Part of a small language model's weights: 64.9M parameters.
MLP neurons of a small language model. Each row is named by its layer, matrix (gate and up: input weights; down: output weights) and neuron, and shows model dimensions 16-143. Each number is 500 + 25 x the weight over its row's rms, rounded and kept within 0 to 999. Numbers have three digits each. A neuron's up and down rows have the sign that makes its largest values positive.
After each neuron's rows, "fires on" lists the tokens most often at its 100 highest values on Wikipedia text that the model never trained on. A number after a token or word is its count.

L2.gate378:523504494486521515475498476442456512498499467473473493466497514526509488510483519507504501479489457500482488555499536517468502546489478465452507502499446493512497461499536525517464483437540530533505517542523522472516497471508492526499465533486533518515507552531526485520510521486500511521503510495478527513507509466496495491489475493514511522541500508529516492504497535531498517514482
L2.up378:506507494471480498542489522499505500486545552494492501526462541492507509488509489485484529533510546519508465500538540506509473506519498467474510457499480517528518504528489470519503541526504506516520487524513530541531464495504510466535495518540481529505514521538519473524512526495530483532476516439532504435516518516531533490483569528521538504479510476535514502445489467541502446530473
L2.down378:525520468516501482514439454462521466507543499495507528498506513504528540459516487492535507511507537506453504496486513511536532489483509500524467545512491485481500509469458529570489481492514513445486454525525510498526475514484505485524530491488458529536472485489543531511499495517514434501514506521517478461484486517453483502541508514509454464505504495491531506541488525458549490484489
fires on: "ch" 15, "k" 11, "h" 9, " population" 9, " have" 5, "in" 5

L2.gate1348:505496504516535519539502498511504502508491463521485501477497509476454487518465488494471496512510489481515557501482517500476491529480506481488487493500490467517522482556509527479467499450528486475489494530469473481465484534437514453475523501498510504466503519541505537503526558491469488510483511495508518534476504528498497471508551513492491514482491492515498527464507465483506485462506
L2.up1348:511547493509499496488512462520551513532505469484438507506535509511478503511486491527492491525553474469467489515516494546524436498531495510526524505506484475504505489463516515490507503507476487509526497495473545491443506450528467512479488513504499555479480495512529504513477492468507488553553512489504451499478510467502512536538470496420518512470499435551509524549490505499491534498509
L2.down1348:530514473522463460521479501511501499542509450483524480499507466506535473479490491495476502515481462505526473491502516494489534547475477585511499536470511533492510482537468500461491503497497497543468493529522513543475465500488525481498471486468514514474476485505509532516488506522504485529499461504504513502499495471455512500525514489525518460504459500462501461470525518502532505523505
fires on: "ly" 28, "ric" 11, "r" 8, "ak" 4

L2.gate1483:532519564557478497499533457494459518535495550512490515429511497528506529522493492529505516497477548488490532453490489531496503498472493490554525497496519495513496496487517492555536524461508511450489484481462525500552487498504545505442485471521532545480520501465528464494487516499517536447524454503459517534503515528473530489501480462531502492475526486558502488487514468470515534549503
L2.up1483:477496466505508529528535496534537514470467525537525538505488505482489519499474495490451516500478489530472531472497473524502512495494541510535527460558486555505488492458476542487483537517488518487506530479490492522483491470542457460539517459496524484495507477504506530530522502520547485509511502500466515525515516516530513509484517492510492530484499522516484470504503504491466462460485
L2.down1483:480472458526535533469500536517483503519488502512500515445542517475494541468515543470507508498488543525489501532483462543479468505490495472495468525537514530499493459507477537490466523526532499490459475510500517515534464534529486453460513514502495480489474482487503494548504467504506534500506518467485506494522538512511479492479436448470482529513446493525442508486467497512513509484501
fires on: "b" 18, "l" 10, "u" 9, "á" 8, "'s" 7, "th" 7

L2.gate1053:538519491541494493508434496503495498498521519544488525513534515502501501511498536519519525513488523485519492489485522478542469479520513480478492521465488522538498468503477541492487530500520513507499527467511525527525480508549544513498478525498476489496512526538501485474488484491503542515509505503515520482509512471490515463507502471461553524493520482503507465472496501506484505506508
L2.up1053:471505533540492519497488513491519520519497510483468500515505482527513499509515554496486452493544501511510507500497506472489556478466473504517482560564485516486514504496491483490500473534484489515526463493467503467531495485532502461488433467489530506467487543491519453485518526496531527533484562489477503534520485502501499527456523465514526508513510522493526477534550495513515477526468
L2.down1053:496498478511501488495525543481507494498456531463527475509487526530526541479523497501464496525518457522470534511518474500467493538505453513552499516488462518444481476483490481476511516497479529518540464462509474514523554510508490479475456526523541532509484505504514497501467483514531483465515464500530511531548494455462521506468529499520491515530483459521470508501521484506469498475510
fires on: "-" 39, "en" 8, "i" 4, "–" 4

L2.gate1719:526505474508518471456501514539499498525533537483542525501475492518512508495483583476497505468460511465495512457462521532530517482502485435502489531478483511529506516470540518493504458512530498499503480512517513471509458513550462493494520477494521522514475525551435473488532527464545528508530541470462488484509458489441531533515488492538488509509492483522496506507448539530529502522517
L2.up1719:467523502516504509497503524456477488484518496512513495514521473495536506530470494511497462517549514490443492482500478496555483499500478497505524478537516539525451509487498532516530519511527501465495528493512472504504471490501498488506505541506513491492483506513528480516555519539545513471522536514537481509519489470488506478486507462447545526508483501507519480483472560549464497507477
L2.down1719:497504494513491453495490510506458509479514475541523530511469516489464543516505503489455498508485521516476521538469458523466486512498507519496481478478538463485514530495535502508497473506494502492481529504501503498467541527467505496519550497486496519478475533528576493488507456488464576509484511483551482540456510506467544521504529537512477514479565485498524494484491486537558486489485
fires on: "ot" 23, "ic" 8, "ing" 8, "ings" 5, "et" 5, "W" 4

L2.gate2877:467542498538492520538507472498470509491475464495514466478483523498507522478525435458522519503469541468500461501473460519500505520475445530532487512521520531498528531528514536507509498489503478505506518451548505500545513490500520466501548502510450508511483485519479467504478512483491524511494479504462495503486495551483522478499476512507473545497485486454536435480489484495515513472487
L2.up2877:495459495495485491518502490516482468464551433496512518511510500486509501519516480517502547459521520512501524469482527480499463460502504509490485520493467527530488541516492486495529486493495448529491470508519497484505506486500530495544530509514507467508515478504484454453498535529495515507533532520495489518488504488461497482514492508467543537503521492493494505467493508477518531493488
L2.down2877:503468549534486448518491492489549482525565517480503474498487501480517413512442498521471486453529543476510554523498529496535508525482500508481467459500517490490477529501493482486512487518518490502509491469512548477511497463490457495483491499551468539509536503510483516510514496478488471552524500473509470531497475548481520519523520465493503480490527497500500496474499495489504517500527
fires on: "ed" 28, "c" 7, "ent" 5, "ing" 5, "es" 5, "isc" 5

L2.gate1944:490501483481476502513475509502494498526495497498480516514448540495487560487542537458504509535505459524493506478510527499487470540511546518491502512509526505481519498470507513527458478464445494493498520476506502500525505496531504512474516557499473450546456497530476516519442493526521567523517510542471480492523531504512481497473512507513498539499483566499503491565533497497509524487537
L2.up1944:493518475464450498492554474483562498483538491478463478475507511494514520506536484528497489515473507514502520474504479463500462538522522508512513475484475521463505507499461509530492479509489481525490522510482523507504522452488516496518504519516502475525487460543516461513521477496502518503474489526471478467503552511525523459483508528480522482529472534512475552564502504522508485539521
L2.down1944:512489481513511479510504525509469508527524504501485552484553476503506492493514493582495495513501475534473533511504487496486441491508519513520478525504530548491510494509531497523522504514488496494488551531460492501482524517535492486513523505500449506523477496468526511501518499475503467543531453487512470536523449454462510441475548500522491503483510499529520487511500519521495499514512
fires on: " of" 18, "on" 11, "ab" 8, "b" 5, "ari" 4, "az" 4

L2.gate1814:512485518491513490501469526496508509474482508506516490477502492510500484505485475535541510489489473528527503545524453478518520506484509502493523481486478507511550479507489526504490444516523523504480491469540504485472550486504496488498540508490471531494514459552489530485506483535508477488501483484499454527459513540455499508561500494481540516524495470499540498557473528525482476509519
L2.up1814:496509538514498539526524493503488487461524518549546548498472508491509491514483559528495508469497502503497456478516516472519497451478511508512521490500475524536528459488493508444496522487507494482513522476521517474536554461540483505480563472513459500531479458501490523505449472503496456516509449517521460460504478509511512509543527581549506512498498478514483478443497491525490472521511
L2.down1814:445516528500471530490493473493511500517466485476520513513498493483507546510489484538476492500476516502463513448493506531508444480542465485485511470496538518495487498517468484518485496487444469513524496510504476511484502489498485473536497466492526457539507500458506499504504499472489522476489504462534477465447506514489484507476519497471489447485488484520464507485546496524451505477494
fires on: " :" 15, "es" 15, "il" 9, "ou" 7, "'s" 5

L2.gate1011:490486477546486524498457501515485509510467511461448490481477500492539471475514499521489506512485506506497496490487482509502503475435494447528477494486464502542514530505523483530520495544536504489471515457543505509497515476509491465512482473491485496516484508513461492534478537479554558452516474497547530499535518485502465531478430496508550513500477495510511488516456494575535575526562
L2.up1011:464510489501531472508553528576528533515464494564547512471491485461511470483501458510515542460495480503505511506469457505492499481505478505501483463514489476494524427475507490496463559516470494469531516528466483500479495465543499486485532472483503500446474507520505515502499499546470498497454480511495482478507472521466515505538506480438473488547483529504559498477499504499517463477478
L2.down1011:461530510533489531524488506520477505522479480539483521435504493494502515537465512490527533518484470521516512528524511486525499504498512479476469484499466444481495508453472504511491492496464488443517508511441508484484475504499452484479538482500488557490510466499524480457473448475514477498492524521507501527517527469506553507522540534494508503542512509512514483518508460500499503531488
fires on: "or" 16, "m" 11, "et" 9, "id" 9, "oc" 7, "ot" 6

L2.gate366:507506528506538515493519482552548547487492511479523532488488490489468518477495486512477530452523467511514491525502520502467511524515504501507470518507513469456465467544526489552525496503506477505486464434466503486461511497473527521505537479492507464501535513505513493544490501463496523498499501496500489475489486471478463483465467491476491530500489486515490538479461468498561482505504
L2.up366:486448505534489504539480481491523455467540516512501464507544476511464452483498528476501475514503463474464495530465546473442444471471508501536465547464473504523471510497456500480530513474518489496496516516535459507514498516464538484537494549499512533530500501518491497426546478485555515545483482545467477525525493508497489495506463489495531476506470493501501454466496481465547476475509
L2.down366:498484499514496525485477500456490499513461527475535490542526511513501526511510501529488515487505509500480509481489486511518508499468463496477506536465512527465493495527558472567480499495501481504520468538519506513514455470494502503548454497521517465466484463462508509505507503496523519553523451514486538475498474493490501450519502474459540495515450482523464489492511510499482530480479
fires on: "ing" 24, "et" 12, "le" 6, "able" 6, "ed" 5, "ial" 4

L2.gate3168:500552489501494476505493493492513523480508475519490509495554501453522461449496526507481501499460465500477464505504461485492507471436477493482466497538485483482506530539485429503510474517525556493490494541546509454487466458506482481497524531449483471496523473479502518482476530463521514516538519538537472490504490487460525529534507527524507499508488549487526540461506451466481492549498
L2.up3168:509525495489453501551488511489507484465477481449477526540482524507496505493505483495497519467477525496540489517494508537507524510507460471502517519512491526527477524489500512502509532492514497495503508507495576521477487472476478494467507487541498528496546536510482521519524517517492467469504494506522510479493498517526523484515497490545473514522497505507493482498495474517507497536491
L2.down3168:496470507536534488525501480561509512497507506490517512529494456524477490487470458470523503510540489471505518502508502489486494514532491485514522458521518509521473498501509521493480534480478499504524487493533496501513514491527491496486517465490502517480527543491488491515532487492439488510505495486502536521500538528516517492486477494530457491519480536511521509494514512519489498489511
fires on: "k" 19, "is" 11, "oc" 9, "]" 7, "ic" 5, "ch" 4

L2.gate1659:490475523475509502507469492442512474505551501472514520487495539500449512500516442509557491488493509487513432490468528503484489525517493505469531486532490459504518525496512494523461497484496530512547529480477511516496527539491468462477509449549460460525466492483524476470498490513518503509473477484518481519492491459478508485475493518505499476504496514475468504477501509532522520453535
L2.up1659:485501538518505505598534509465473515473518536479470519470505511453517515506536486483463501468467499496532414489491520459528439498523457542486453511474464483557549517508513483476491498462486449496455499495501456484511501469525478525487480512513526485475493490486462495500462508511467508482483494486530503496498481486499479488503480479497489506516489463461494519513489430490417487488479
L2.down1659:494466480474504542453498533511469485499522468566532487470551522469502525448509477487494495493500472469502500487513566525470459498457492472491505492442497523521482474522454508557511511492558530518501484504558428499489500528518488470512531497465518522499461539517518496527509496491497509473482511445474546495480503513507511497493488465507505488504454464520486489544525530503543520499502
fires on: "c" 21, "ance" 18, "A" 10, "D" 8, "I" 5

L2.gate1190:498491515492457516487506528474529510499474521506485546540490552494494513522499481477478535509497523519525511510485499479479550456481480506504512566535542526483509501485501494530478507489536512490518513492511511543480479521485493517508469485513539531488496497488483496491504529500503487512489517479484485507533516529494492554483474516552528482495468527541516525563497518465530484513493
L2.up1190:498465474510495441446485491503515495511458516522534475479495525506539510489489482480505520518468507493461542510490470503492504510526493533523498492495542509504498504488519486481511552490507459525550499551435480472497567536487490478493503504522504486464516535505517492504524461521490509525536510531486502494458522525482471549507454471475502509504496484474492483537490517463505496479526
L2.down1190:491525481512520469487487489495506532494535467491506494462543478449519505529516463460503526491511484503507539501531517498555551502530499455493512521512489522486540504471503500493572503488545524504481482476537499491514460512537480501525514464532476495519470498514535508515541448487491468540519524457516496514525499448482543471511492512525478549516503516523494455528508534506487514471519
fires on: " at" 13, " near" 10, "in" 9, "at" 9, " due" 6, " At" 6

L2.gate2774:506484524508534548544526480502509478501467504521506512430497475487465470522513545481524535511546484544437491494540508465461491489486489516506491511503528483527469467521474495464512492515469492442536547521516516465530538493472477460476546496515469499518471505557534535466534517472522523508498495536526499482521532505500498469481501502500492448491465517503458493517554514511505463530487
L2.up2774:510526480560492469478545504552488483500533521566548513505528503463456496510503523460493537518457535491482512487497507528490478532487573454517456504523470500524510514504496539515495524466518503489533475515530461462482520483534405499472492479485509423508526523474491516489508526474517522500493465477528529525518510501492471510488521566484492528501514455491446481490480499505497541480514
L2.down2774:483493516522509520478479510489468514528521460511502493516492545503489516470508464537447492522501511491519517518486510463453513464502457470535466528512487520519488499484515468457515490478526499513462477484465492521556516465495471486542510466462495504539481518422435509531455528515539487461536524502454534477532514497475475508519453488477503475498485501523466485521516514508485497457470
fires on: "an" 15, "m" 14, "en" 13, "ull" 11, "ham" 5

L2.gate1643:523501513506521489474544516447516523479505513520460522453488547529494496485529572433494486482500501530539526489509528475520487500481517543474535462492548468494561498524484493518506511487463517451523536463500475513548443467524465537508493484507492475529495498514540503466495468481473491531509498535486491527567509481454550555502487508559467485484481482470518506478493482518534507518533
L2.up1643:573487533533482526483514453498531537514467515464528496521472521467464525533481526459487531477479504470482492494522517505521488536465517486488513496485517517504519486498493490478519528517551463524484503476514526494471481544564497524477522498534521497536521507450498469516477528485509493492505494530518473490486492503508485501497505551496519509508504483489539499531504488494481481470502
L2.down1643:517489475520474546503494499527488487518517492516480488514498516518509454496474495554469494477509482521551494468475495510517536539512473530529490504458497508495525521515501510489497506482482507482468512507497478452522459480504483511468501570524471455517496502497503527465501541492481496562506525499533508483494468527504508520518524479487509497450501497484491475497510567523540460476510
fires on: "s" 16, "z" 14, "m" 8, "ion" 6, "an" 6, "iz" 5